MLP neurons of a small language model. Each row is named by its layer, matrix (gate and up: input weights) and neuron, and shows model dimensions 128-223. Each number is 128 + 24 x the weight over its row's rms, rounded and kept within 0 to 255. Numbers have three digits each. A neuron's up and down rows have the sign that makes its largest values positive.
A block is one neuron, or neurons of one layer that tend to fire together. After each block is what it responds to, as a language model described it from the Wikipedia text at the highest values.

L3.gate1206:109104087119121116148173127141119133117126107126107143136157126150102176163091135133117122159099142128157122117103130204101143140115114131125109113135174149095088156105113122111061124134134130134109169140143135140095095143130176111138138167109150161135140096113115155114142200099113094107
L3.up1206:154142169071111113081093134136103139170151136108126116158143129139118117134130111114109080096127194124127118164112116117154073102170135127172100192135137119144087142145149134155116107130086120107147116125132158105168116094123130143184152137140104132101098103104085100153088125112105128090
L3.gate1391:106116064161176133170128154153106145082096148177155144106129139106130129128134144115190111101089136143141156126151118175069115120111131162157143111140162103150084167147170158122092146143126125122091154135133105114112104150125166070136107141105117118098182098180118131129141140145127134143
L3.up1391:136123124180078172115142143191120114137076115127102128151144145109123129135114128165125161132152119107092150125105070157181141152129112076152168128156130152119132129118117124105179124122126117113144120125149104159097131179133143089109116121109151081141109140174106145150123136141144118119
L3.gate2857:126084102169120145141141149161110137134095130167095144129129113115073127149144114135160125146068119125151113164127137119104098108157120137141104125109133106094090125102121138113135107137140100119083121173167102102139112112125127118147116151097109117077114065124112160116110146079128160171
L3.up2857:091135159134116091111114153150124108144143151113116161099094111136120124125127118124121112089131167102131088132142155100121106140168122130149144117126105121097106156157139159143127151166056124148123148097096163136100142129131123132172143125149109082125079145111103107145115127133162124150
L3.gate3030:091112125113136120143129151129129124110111131157122143089101105119122192169142116104084129109070139075114167147142106113104097132111123128120091155136125168121097153131161117145140135115157094141110165137110130081135092120109129094148093141083136125125107140115105183090181152108130155149
L3.up3030:130135119123122089136148116090122133128058146103105140141091126152122125174112168080146105172133100113106119125089135123139123122136112085119156083144142143074163128171121149137152070161112140128164188153111118100095137126139129107128136143149086130109091122070131104104085145139154085132
Mid-word subword fragments

L5.gate2717:113117124150158134114127159145094103119112071121106141109122126116134112150100128123155162121128067125092124172142164167125109131111148149103144130130161153085117141162120123080107126140143128115143137146137125097113099139114124077149121102135152122126127124122138104123189088149147082121
L5.up2717:139163111030135073106158134128160140095154127117125182138131137162148116107131133146090126106087126076129099127114131187145154126136146130125149181126126082137151151105169163124139126090130129112124128147092089096120127164163124090140124133123164126110154114111128158156156186126102115114
Mid-word fragment continuation

L5.gate572:125135124081147149157130137105094116102137122114138168073159123154106131156102105106075120136114145110108135145116170146131143142146166094106157113117120111139158131112167138066162163087122141145108148126114071110124191124168118123120139120151078085076121157102127172088166149097102094111
L5.up572:127135114102102146147165143108115138179126127124099158146168137181085127107107145171095127161128130105149100142120152147126119138175139139129163114152108137150159163117159108141129157088142111155134148122158096157206129092171121102080127124128119107101131158133111118119133118107129128087
French-style name fragments

L5.gate516:133179123139109084130145118147125132144117156127115125139126163148137135162112125127131144125156108127137122106130111148130117122133100102107149120129082120102169150104143137154119124114133164127195110120119126115171142092140149148117125134098144123084148124146098146103107139132191110160
L5.up516:149131148140117080112136149090150177165151165142166122118123149161144128103113152123143097139121088121105175123165134097088130119091141137123115128101141110161148108076106159128121123167136135126104126134115161086134129112090170116084102136114133147107197178139119155077097140098092124140
Post-nationality descriptor tokens

L6.gate573:099172119140114132143139115104146121115111160135106159103125138115128140137109130119154106198129146115104108087115156133138152141106159096085158084166116143111131154157138115110095102109070090163136107081138105123145108136117128092123114148133117135110157138082095147119145124082140115107
L6.up573:161124099137102135139110167130105115119112134139106165115151159145121146105137157134141104121105135089141172140107141172159132137132150113162143111112116129137118144134147115131092102101084135150150085095153154129172121128120122118095145184119126131196104107137143164119133143117128122107
L6.gate2265:124135113087176163151112148126082112108128137168141117129144177114121101122152178133107105111122151144109109126143123125083128125147128113134186085131149081109125139142102110118133130108138147163143160111108136094143113127162096122114142168056107095093138105093117168115127127085092127143
L6.up2265:115075174138119158116134165150108139117118093128122155149136151096162139136129122091125139155123070117129116101141162104120130124126140120127114134128136080084159159101146139111123179126129155166123173115135136123141131131155099143101102140114131084119109145111124132070107093099110180075
L6.gate2756:124122162078114143136128145083129126112129142104104148108149213138146133119110167113117146140132106145165113111149150168102119116128149124104140099149127131162151166124134154113073104072089137164085158099130130113104124101116146125126088134137080116103120134084116156096128143119115130107
L6.up2756:157115106120133140143144097122085079182129117117116185151073110098159140095109129121135142137136111113132107126081138164116145103120166147098162118132119141125116153134192144124125103111167124122109124071185139164120124084098120084106123136137148116134077152128104122124155151064108138121
L6.gate2950:109152123110106128167167116134131127102123090123123187104154175117131110115119132146089133193123147095117119108122142157087152140130155098157177091145119151118127159125186109132145151095092173179106144123156100120101123125132118099144125183142111109096116124133109180130132135101107164126
L6.up2950:136113127143131160128158129079116151102169117130099173130174157131152128122115095115100106163111127122131137086129130175104138089125162089123141099119086085100132151167143116123172148096111176155110104129169115133135136080113112098120130187156116146162114114121095133169122130152099157103
Romance-language word pieces

L6.gate928:142167145091113128155127143098131157114145113160117109099140113164154129098129124057147106111122147120150131105127106134141122175099111118110134150128103102147126126140126170147099145174111149118106105165137093117127115171126135109117104098101143160107121161129143160107092114154091133154
L6.up928:053151154153089116096140121087114121094069143111097128065121113148135142157090139127155155099124129123084125142150162140128126099091150168115162117154148110113098153090117160131128118077139116169133140079139100127136116135162163132109130181143129131109110151150129170147136194118111124128
L6.gate2287:113157123095143159123143159150140113124137144125105156101087130124106148091114108137172109129160127102172089137138129153136102150159109113133113131122126069129100136106115155112133126158151164163129157134063145050118093170096127086154096111135159144142131143097110124085150158112173113137
L6.up2287:140116131134154124163146096134149164135134152136118119143110144139100145158153123105158182091204139138129123146107072148161090094151163118155122135138161099146129087097139129118120082121147173122139154141131127107115134135130197094123156141158161163142149095125127124185127099128160133165
L6.gate2526:140107112125104160133191149137108144079134122138138089118126144160111110148085151178115100164113160097104140135151170169110113155136134172090150125150127089112111102139116120099097100145086151115103158135095134154125128102075156054144125119111157114150161132090138132119160138092168118092
L6.up2526:126139163122145163105134155117155127102095163071105130132105111145157146152152141106125126130131118128135135108161135168131139079151093122117136077151139180104141111115112161133152174131167069148090131101093109143133121096142127088076120109128153144090125102116108195108161097127139103108
L6.gate3063:112137095132082119098176085161079143096129113145128120110092135147132163075136143102130145149117123130158157101163139162143158162134146115113114114183126077128103136140176124125057125114109123125153125135127098146066146134156149086101109134142127102090138130123122154132145175118132132102
L6.up3063:120168127133154117108151126100105117108126130135115172148089088110115106154094134128132150083137141150080142103130104145133095127124147149158104128120120153095142133119114139113162145093138119127117151144130124105162100139128119154151133166105125116139163135107137159135103137125157122100
Mid-word subword fragments

L6.gate803:155186156134109118142114153095163133084133153121076161178139081107131117165098175110127146171106152137110117105096139122164121155143103095132110112106111124127117117119176154131143108110126112119128106102113095137109131083191120101114114119103098108138149160144124076131129109112129098106
L6.up803:143108122125118136141103091124138136152151141114150140124125119125112136121118133112146108121118123083163163150120107157124141128136155170116098143147114118097164151143139113109159112164148157148114107098122132106161076115109115125153108146125139133130158163110164103102138107146133132142
L6.gate1059:107166135161106143120121134105092104139114151144114097107094123133139141107153131131121120136110136164112125155081146176202096126157096117123093151110107103169151180136118123144116127144100122142145087121123133136121110130108095122146114130137104161099133107103168124110100156080076145125
L6.up1059:131117127096116184117110089098123124169118162177133101144123140141115156134131095107166113093120112116179140143121068110135109118077066146105104152141105099121117151133132152157125103108095148122154071150174160153134131137161151156114112109146120146089114106108123129123143119093104099109
L6.gate1615:164118105168108121166080149067115135154132111097168148154132093087108125145133163064108114122158173138095100153131103149135115117109100171147117133168120131101088107151106114136137112115104104150138146137099141098108136126154160148136117131117158097117073142075150136135154139141122121140
L6.up1615:145109136150152139140113140143150093095169105105128129094097123107055086148163111130165124151116111118099084158099124110128124063140147123130112132112125150137168140175105147111091140134131146167147097118125113156119139060089119123170127139145117155119133138127158120120139126099151139111
L6.gate2147:106133140169119167177112124113117125128134112109152123146081156137131132150079189138091120116098090132095133094090094141108123143108168124098161115121162119141112167134133138143122130150089114129100172126113065114151115142122132125111112165162125099105137151122115134145100130143135125108
L6.up2147:144131126116130146130113154089104110136140143125137117083117171121100109152122166128138121103119146107146102165127084086087125094121140118130127103089094113073123133163140158112162095140110154129155112103095132132135112122110132151124097150131119150123128103093131141132125108063125113117
Characterization complement markers

L3.gate797:146139177108127162142151144139147113125122130144175109126097117187142109095109154102150134075145117140124144132144111118123105114169133136151114121084162098112131140136120121108116166111052115080123077139156145109155112133108166133089125125120108068135118128112139114087130121109095143125
L3.up797:058141154132152106173148159132125135101160147112137096166128156098098153138102106158141107084150190121077127098128155129098072125127102111089081123137103146160110113170089130099118135173142130128127165081126095112144150084141113132149115106054157080107163122118109139118112181144150130167
L3.gate825:128072112125149141175117142158144166123115143133158129134104173095172124135128133152123142067116165126161146110113133126128095153121101122184131114117151116138091119211124172123149154156119137133131117149169085123085104084136135105142144145127070139140122100173126133127123147128086139119
L3.up825:098080099103126134113145114112146151161124140145111156121100099119151094180142097142103100135148117151190095135098134129134111128135147125118126092116115104120163110159157170097135124138148152161071105128139098114122113138168107115145136130149130145143109181176126095089104123153120070108
L3.gate2192:115119134102127120117091155104094141073112164132164063108094097162171115141117099149147149111121159132161156146092149105152120137105104129123099128102138125135114148161165125166107077129141111108155107125146147097142100116089143148168108097110112101089137089100144103125139160135124133126
L3.up2192:115066167117127161104101114143157122133159169169167064124107110177140130122109139151107140148109129133142147111112084082111134148135110126118090128082150136132151139135131133095105153094102152121164138134105117130116141117113192088103136116130135083138125080107098158093117147144161141130
L3.gate2914:143146073144106109123138095137070109166158143160129152090125133125150108123117123158139139120115132148150138143104158119162182107148122140176113101116178140132145100113144157120175137136130116176125124120120106123114104170150157166123106130125125130119103114188128127111151116149095092103
L3.up2914:100111106115146192139127102153144160140119118106130123122090107125145130109104128125181115125131133156160119097089139164127101148114146164120079116139129083148082161112126154154135138163134093135116131126128156150158121125137107118103142150139086153132120128128111153155078114112131111177
Adverbs modifying verbs

L6.gate428:146139118137144122144151130104132095110136153123077114135116116096143119164109139108150104084163106164129114102116113179133181074139128136087117136120139122147087099135154150079135089120095089158106158163128170129115105114114172121125113136116170145127125119177098101128141131153132131157
L6.up428:126123145157130140154099128146108120153098154142120194130151125125144142107132082121137106113130090113133134139101098112107139142126128147133091127161135116108064189129141113100121131101165133121179106133140140130082123176144119107111094146139110141107104136163107147144109135135077104123
L6.gate1707:111120137131122152101142117128111118162098145103152206097130116145100158127130146147108128152098153161107140152121153144121128129108165123128182111136132108087142149073166099150129118129105155118122130121119076109108155110117125154171097105116110143136109094103130113132134120095147084094
L6.up1707:105122134169140140141150119129105118122129154107150141094146104136129103150104134129111191106126121126121131111128100093096065134094138130136164151099186131105153119145175119128154126138152166147117130107118136105140135109081113151178106138123139135121102130104168141134128134092096148158
L6.gate2714:131083088103138113128140144130050135112106129104097092149096090138129096101138120094111131131129137150114058066162135137081108117149117098126146180164127126086133148161117106136128109141120165174135126124143161152152158109124160109155115144117089131131107086126119105113152135120107138105
L6.up2714:121148128140155134135107176113149118118117107109099099147154134144151129130117160137101166121160101110136130145161095106118149093153126091121112136161114069148141141125194130113116105137144143122122107151083144112101099108119134096107097148135095112112141103148150135064160168109097135083
L6.gate2829:100082160142110126118179181121134109101119132118154161117155099147149125105123139141142137140127090134141120133202128148147097132121137089076111162109144077141095120148130067127149095126148170132127132172086117146119162126157137155121138103134136106095129103155126106140136120129128071099
L6.up2829:136125151119124117139121112120107155119105102113133070097117158084123131131133127094097120089098110184123154131129137113131109143119175149121148149151132155125145121133100089127110149137124134099088184121115107129118096104143105103124084142158155134118088122119140118104091162129110152137
German word-piece endings

L5.gate3282:068169123099159107117122100133121130094104146141150126111151127147207126102115085141113123103105131161138112129132114105104117140138106172115126128115135123119120104125157073173169153154153145160115113132179156126113128099151158182107115137116131080102130099099122116165124039164107108115
L5.up3282:077132096109130174117120163130080189147131149158081087142061146159127159129126104085139069161161102116146125111098112118120112142105117114106157152090108127157121127142114099104142153142122113133160113131108142148150120138152131148144127118128133140133117112138080108164188135135130106128
Commercial chart performance

L6.gate64:125110147110095111134111105072148148131172117154142138142089132151160163116135071074175109119108171149139121108133129143112115125115108142115113096151131128120108158140129152125136116155132138095104148158130134126100162127149167148164155095113128094111122136112157131096146100119133103156
L6.up64:140149140136141178105141159137118122149104109129162131127121078141139130102118122090105134092126145145098111095090131138134129143116139111088107130129114110136126138156089112099130108171108082146108178104089087163155125152179105172105121126140166149113131156103122138110130106132152110142
L6.gate1810:115138147137125108122119142123109158161129158109148120109120133117145098098144117119127122134131109113112137102147132090116166153123125156089127088167162147140146118084128144115133116133130118133098135137122146101117105098141098134143093129147125147156106123141135116115113154106129131126
L6.up1810:117168097146124116117096102102196106121137157140161111160133143119136089154121054124125116123147133101085098117135129124099098139110123107127159067115152121078120106126122108105140108092127095121143146143150165111120100105114150148164132127149136089150150144146111127138117125135165149155
L6.gate3027:105121121121186129125103131132100128155102166109094124154131090146109109125142109124088107145100138094158096113146093141146124192094146122128133114166132154126117114129134140144097132150113137148160167174138144140150075126154164148163158121130161127102134144156131110134127087116118148131
L6.up3027:085171138139122135137130096126124130126050133100118112141126118138153156155116130127124133139126134156126119127170112100115153143192166138116117091141090102117113125126153140138120131185127128111138147122116161124093101184122166116134117128114082108097116117113100138153176148119141124114
L6.gate3369:141180130116129130125135116129161139144137146100079125143071110116126143176119112181147096167112115142093150143119104102089136107123159148113147098139119125140120118116150094145161107123125103115130145186124183115125112094107166089133132127156135085127153157077087088105099099107123124130
L6.up3369:141133116084113114134127127113106128170186174120148138103101086135186154125127129103170127173111123157149124140154133153116117108112134119129120121136137084161129106123119151181128124181122134147143121111111127140126110101157128114116137160148102111121132115104121084095105102122120099112
Place-name connectors

L3.gate301:109149168130092107106147162163085125133153146131126135131119148151155163108144100153147167154103130115138124119103125113139131074133140139102096115137128139143149108093124157153095102100079173089134114123117138129146131133114133110154140112142136169153113132123111151111121129135119069138
L3.up301:129156128111111135114164135126137099079084114159143167123128113132137136172119133132134145167133132119083099129135116124148127137134133139094137106125136139111106147098112129124123143130113168074143147140129141094129146121120161121115185101164145145140117150101106118105108149135145146177
L3.gate398:074135136135120155128089101135115106174148134155125155111154145128128111118114152125112169111136143122138123100119164155131094112122137127119131120129140100136150125107099121116142096180101104108140104153158163115106116086163131138083157152127152149126106151135143139112111100123128138094
L3.up398:085169147170102147118131098150140126161104123140115121096121107130135156115137109115156108119143132129126111112184116104141116124132097173083092121142155138121100128152119112137127152148133116096136152140131141100135143128113131106195138142169084131114089140111140117138130162126126143155
L3.gate693:112137127162134158121137100116104134161114102111113110088125123185116072120113147138134132145128081133132133122158135162116119126106146157134142139125127122153129142162094128103123136120103091144116146139122144168099113118116130134132151142161106146096091125125142167134142119090119137128
L3.up693:133196150092124138166146137124130158143112134118142137109167132142140083127102109134125126075149136123142049150117161102130144110130174128160123084074097173080147098125124101115174107128149115127143144129115114113151159081138140172149096129171131101134138156137109075151124091125118117091
L3.gate970:141115146136089128108140149195142135118129104108104110159144128169128163139121106122132109135125120111105101141102099110155099119173133134129138188143140081140125190125144129126082119105094126105122164168104142158096138131096122151126164133121108120146120172126146131147102139139074131112
L3.up970:144124125135124090130129142144095111093149161150150121124160130159113111148117105124125127128162183127111141143095167176156106097157124149137146143148136106129118138124118140118107141109142148156134176079118163100124124095111120100117101157122138142121131105134125125097087161125125122126
Location and birth prepositions

L5.gate2372:116136111136182139150119176134152183118128083099145151138108104108143135165122111121124164145127148129069123144150123123117107144122141101143139164115162150107154154134161127121143158120151153170106100126170107137082116138160153130168153136169089133129148143130123109135124143127147098136
L5.up2372:105136134111143121136111132104142113090105152135113099121139173105153131120137114145121139085136122111130096133115104147066152114128161105148074126141127106082122150187133084166176110099162194159148154145119107137166079144119160128135137143151166139081126140084110144147152103164164072173
Attributive adjectives after determiners

L6.gate120:154155114124134083142152096118161120117153103124179124123130168147147156095088105160124113089110120125171100167137108137131114126142130125146134081125143073101190140138169113111128129122151150112132156109126135126152082086153178104120169160137147120144135168099187111168083125137142122113
L6.up120:161093158168189136127172125130108142125167128112128100137074106083121097162109130120118069113121129151127161133130128125143107143149128188119088119152141110126119139135136144148158161147141156114130138127139149131132136123138110079103042112132148163158121121111131115058094119085140122151
L6.gate177:109106136145118105127126123163148159097158116142144143153138158136126088130143146132124112132114125131135157129133129099132129093136123150160100107129122084113098120152150137161096109119120166112108121158128162101111122087129126136113107095115118141139188116117137112105114143063114128175
L6.up177:108139130148091107162132096135113155108129140073163124109111147098132100124120086161108153119120118154113088131112073150100127118111119125112169122083159114119119140142123162090122174091121115127162125154111124116143130072139120127117133120096141124119115118086155126101163121139100087128
L6.gate248:129157147114145101138112169126117137118125073158094132154100152149138163137148098127115118151112109125132132119125103130151101143108149106130110118100111115153091097116123135088145120134108107116130126126172157068187089161151134090134165115114144149113144136129110102167109144158153153091
L6.up248:139082079135116134151121096119138111165150178138155134136139102140136085172129125123150107142151082139148130135097117137135137107099171169124133143142103091120156135105125150109122153175125150114163136151155067110152085139118111140146104168151127098107122088141145132112128160131176123134
L6.gate592:121099145122090096127117113156122108158155128115175141126125152120112106137143107152121108098178140148149109131121141139127122130138134143118145101112138108146157140152143147136055091123160162126134120117165116110130144097154128149132153136128133145125147172106164135086098145092141100122
L6.up592:173124113177106115136132151129128123124130086102165062167099109117129088145126105127144085143149110160143146132124151122116119151124120108144122125129125101078137139156141133140066164133157151138099143139136101115171132137115082172086085108094115191088086112104131116052182091112136135145
Person description opener

L3.gate16:136143146145146119103151196089139097135104155120140146107119134130077153135138145122123122160162161184104152148084102121107178124141120112121083145117160109100135174144120120179138142139161116147156140103142121118129138134175111039142119150156141128112111148152159159133146101171106131151
L3.up16:146118158185115116106133082189088115157164183125121104150154137151165146122123121152144143131117121134108128129114119142116111133097126184116141139100115116151079130128116109137157103106147097128135128107152160128157139132146196092158171132087107148117116097117125142134121152114157130138
L3.gate569:128096102129162155127133097123129117116125118147119135144172094114130119157121162115102136121148120131119160118115117153142137148099105110127101110126134114118141134113165142121114134139127126156098114157124048107109126135140140082116131152154144072147133099162156150147122117118119167187
L3.up569:146156167157109129090139126172132124131126100081130132136128123164173117101154156119123162072171111157138092117116140118123138156116149114154148141158070100162081101112112128120153168161133132125135114163107146093162135130136140118144143139147133146114102110101143078153123132158150133175
L3.gate1637:133158146126167124155171183149106119113108129112075135114121097147116126126137141111120119123137113152132143121123140155175106137131138123118117117137128116153120153140120123136101086141132142142150089159120125167154083143132099122182133116111111156137126122104165109153127127103091102107
L3.up1637:134101091096099109119164120147128118117117099125125100155151140091165143116146137146136131088116075143127124119146124111100078115149127141116152123111090138077141115128131081159157137144127116121161118162123157159175106142124142137099095149112102153088163177143152111127086124135081156151
L3.gate2338:134096127163082157143111182127106127094110115144167145156120108129129150143123138127130087138128115173119111089112130114139130154115113107131135143087148126128121166121119166144179157148147159160130154084095106126115122096118107146114103128094108143176126120104067131191124086155109125173
L3.up2338:170134107117099146145159118149130119142154171110119122129156107135151143138138146151145163141165083135107104147121134119125131144108170119169186143136102092136136093131100117110144109137136116108142142118118141144119115149118111145115083117117104110174145170180159097130116157140135144109
Mid-name word fragments

L3.gate713:101159150115126136102123131114123146158132121118101089119136145190120129154091145121122138095142116170125128098106159126124162090154163144106133118155143129122134103083158152129110132105134170155076146101129131127132144089098130121124149107145142118162146132137096170137129125151185121110
L3.up713:168144161121136140121128128131116119148122098098080119108135135127110173122123140143109127114118125145138146134114143139132135108120166157087108157172172111113100106098140156082100123106158156123083134083154111139075128094126100145095114165122115110155160125189138132141122133126121146115
L3.gate2920:091143154104136154124114087144130128152116135122114126146142136180141165118126113099151143113112149144135131123084136112120127115122114196066127092142117122132169114128127141161107105091157134084131081098136124097115168176145143149111120168128166123131101141096091097106135147096149123100
L3.up2920:097095129147160127193132158148126127150115139131099123134108155120155097119108119136193111115159133125139172136086134127115116158114138142113120090151164143128177164092132134157105128126113097142089120113125132097087128163112123130121120143190153145154160152106144130156131125073119137094
L3.gate3228:111115122183123123144150172122133158128141153128114116091120139101135108118091120112130122115180088135096133109140141140144106131099111105143079121116115105123061110108090149138104110145132096120141133157130115135137146105111104081162110111148122103165130125075085175100101158076127143120
L3.up3228:139140093102160102142124107171126164160136144135170136114151107190109117145142119104113134157173111102118119123164134115104122117167145086134130092129138118129126126107118156166094131114095131096129126128156127144121160133117130131121074130074116105164139130152114128118088165136146153101
L3.gate3370:110147143135155155130123102097130140147110142139111171130111148147111127161083175112133105101099124119119100092055118158122164126062119158101069128137106108116174168133119142117133099116162133159125176105134130125129129128130167100103134094132148096151184146121124116119139131098177117179
L3.up3370:157138121103165113126156109155100110141161110140121135131152117098126106148117187129132122125083109120133109107130163129178154106123137117098120135126126087146143145076102183175086143131123124122103163122179107146138130065136141169125142121115133118133151113094133122058141147202144151110
Foreign word-final pieces

L6.gate343:078124130107118085136137097123120194090093148122138130136124117142107154133126115103129161167127139155139108130085160144097113145134114110116091148133140109163085076173131113121147144120103156154154099103108135141156106156104125107131144114124134157139145143148138120148170117090105125106
L6.up343:130132148097201148108107117122123149107118135128129123137142112100120104126106123158136135157166111089101128128119085118147139109122119118111183153135143124095147123113125118106109181099154156129121118122130130099084152139145135140148129163153135141148131061143192142130123133158148164113
L6.gate370:112149105130134162126122095119139151099114125107100186139099167098135145191159158137154116116122149179125142136111146132121142103077158098173104124104135137153152132106079076137158096093131108122122130151159084109136150125084119143137130103149136140081167150101073133112126107133143125136
L6.up370:132113155122080152132128152117120154092113064114143198124118104120170125153139129164141109088152111162149132146129154118086150177166145162163146095142143086101086103154133116152137117133152160147151094120138125105148118098185171151153131095147172120147141088116139119110128118133150128133
L6.gate1466:121095133097110099126120132138076198155140156115096179136112120155124117142149116144167131141161142097123148086137127173167111107112119156171126115134143124116144180083138124119128143097151090105121139149118130104121117144129097175101119112115166101091133144103137114109110113112154090105
L6.up1466:153145141142122123134075161086123133169081100128199098157120123101102099148112149126162115112119172118120156116105152142163146130133094155113144166098115122169156130143097094092126121096158120119099108124129143106104121152116118106174141106150133100113102111143115099136125139109147169162
L6.gate3232:148148145107109119116124122126101167112095142135152143104205161116131139111128152132144128138125129128120124156099121133108115151149096134151125117125127151143115117094105087162152130140144088127135155104144144118159122089118175138132129101108172106066128136124128114122147106093115143146
L6.up3232:142121086172126148167174132146149098134120115099079136138117094149106106160132122100196129125150079156143153100108121128137135114110106080109118100136136092116125081096149125139178135119190136113131097143128131154125130137174160112128163136141144158143103193080086141094129141099128113139
Quantity determiners before nouns

L3.gate519:144112122137150108145117143104160085096113178117108074164127147134143127135131080107147128091084132128118097134137108119105139092116158165112120130147106142126143162123149088179149120175107145153117094188143197158161100060101144137139112120072163151162111122099081128129121155109161126143
L3.up519:109117157133138162145171137106135110074124084106148120159131111128134160140120175133097123130117199139099144103089141123064140171108113096126118109138120173159155169178106139120126122071136148143126151108144112073111136124142169145116105156095112073102100151144171144142159121113132111128
L3.gate763:133152168110112115181124108113148141143154150122144134131121140115139092126083127122133120079115087107111144121080158093102100112111166127125082096137131110093140120131146147136140106109091090124158142148138166101159089086124137145141114160147120153145143123084128172146123141097106115094
L3.up763:146144100133094115128116140147111108132122144071150113111094158084137140150123125120180127073110086097118176124155142113126154134096157183081102144139133084106115145152109139126140139073109077129157138169095127100131103114087152163161103158153133174109127145059093157123154196083128140091
L3.gate1247:133124116154091121107121093146124141100158140096160126136143149108093172125140119088141114097112106093139129200139134131094133168113159185151051120159127090141155135135115119141149168096176091125157096169131149119101152146118142124143124101097096152085146131126124140129107122095137102086
L3.up1247:121134109154145165128127168169064173174139111112138130108093107110117119107131132112131109147123137120137138151088152133125121148116127131125136102128114097110107116137124151083146142143136081133140119122099142089118097121139171161119159159172074116149120155113138173161109132102083111113
L3.gate3164:129117142107139117112119138164169123158102146129172115136131144132137125117130140120145120127127149125125082137138097116098113118106158127130105121101140107143077162099170060107119149153144094085146179140152181117153130136120127134122169130132144152132122131107108167104131168084118136162
L3.up3164:125142172165097135115159098083138111146124186109109136101125151119112160108115100119178123117141117141148135129109129150116132138077130216127092084142132134104118115103152172125093131138130145103123112122119137138166098134148129101133166151091101121133160101145104123115132188125127136108
Nationality and country names

L5.gate15:122111142127110122137135139078143118108115179117140105123117112147107131134135093122104133107119124123116084155111083129136110141103120102160133113092143128136118102119169137121161172126108079128104116137129151140160093107148116144130101117122090113160128099120107125080132093115117128113
L5.up15:109152138137146133130177152096118116126170197108119113149153124142148154147118160130133156131143086125112120125148104141104093179123115104084131183171110123131153086141153102129154139162113095125129144158106128103086106135139121120165134117133162146128085119159117130084148181177142131142
Result or destination link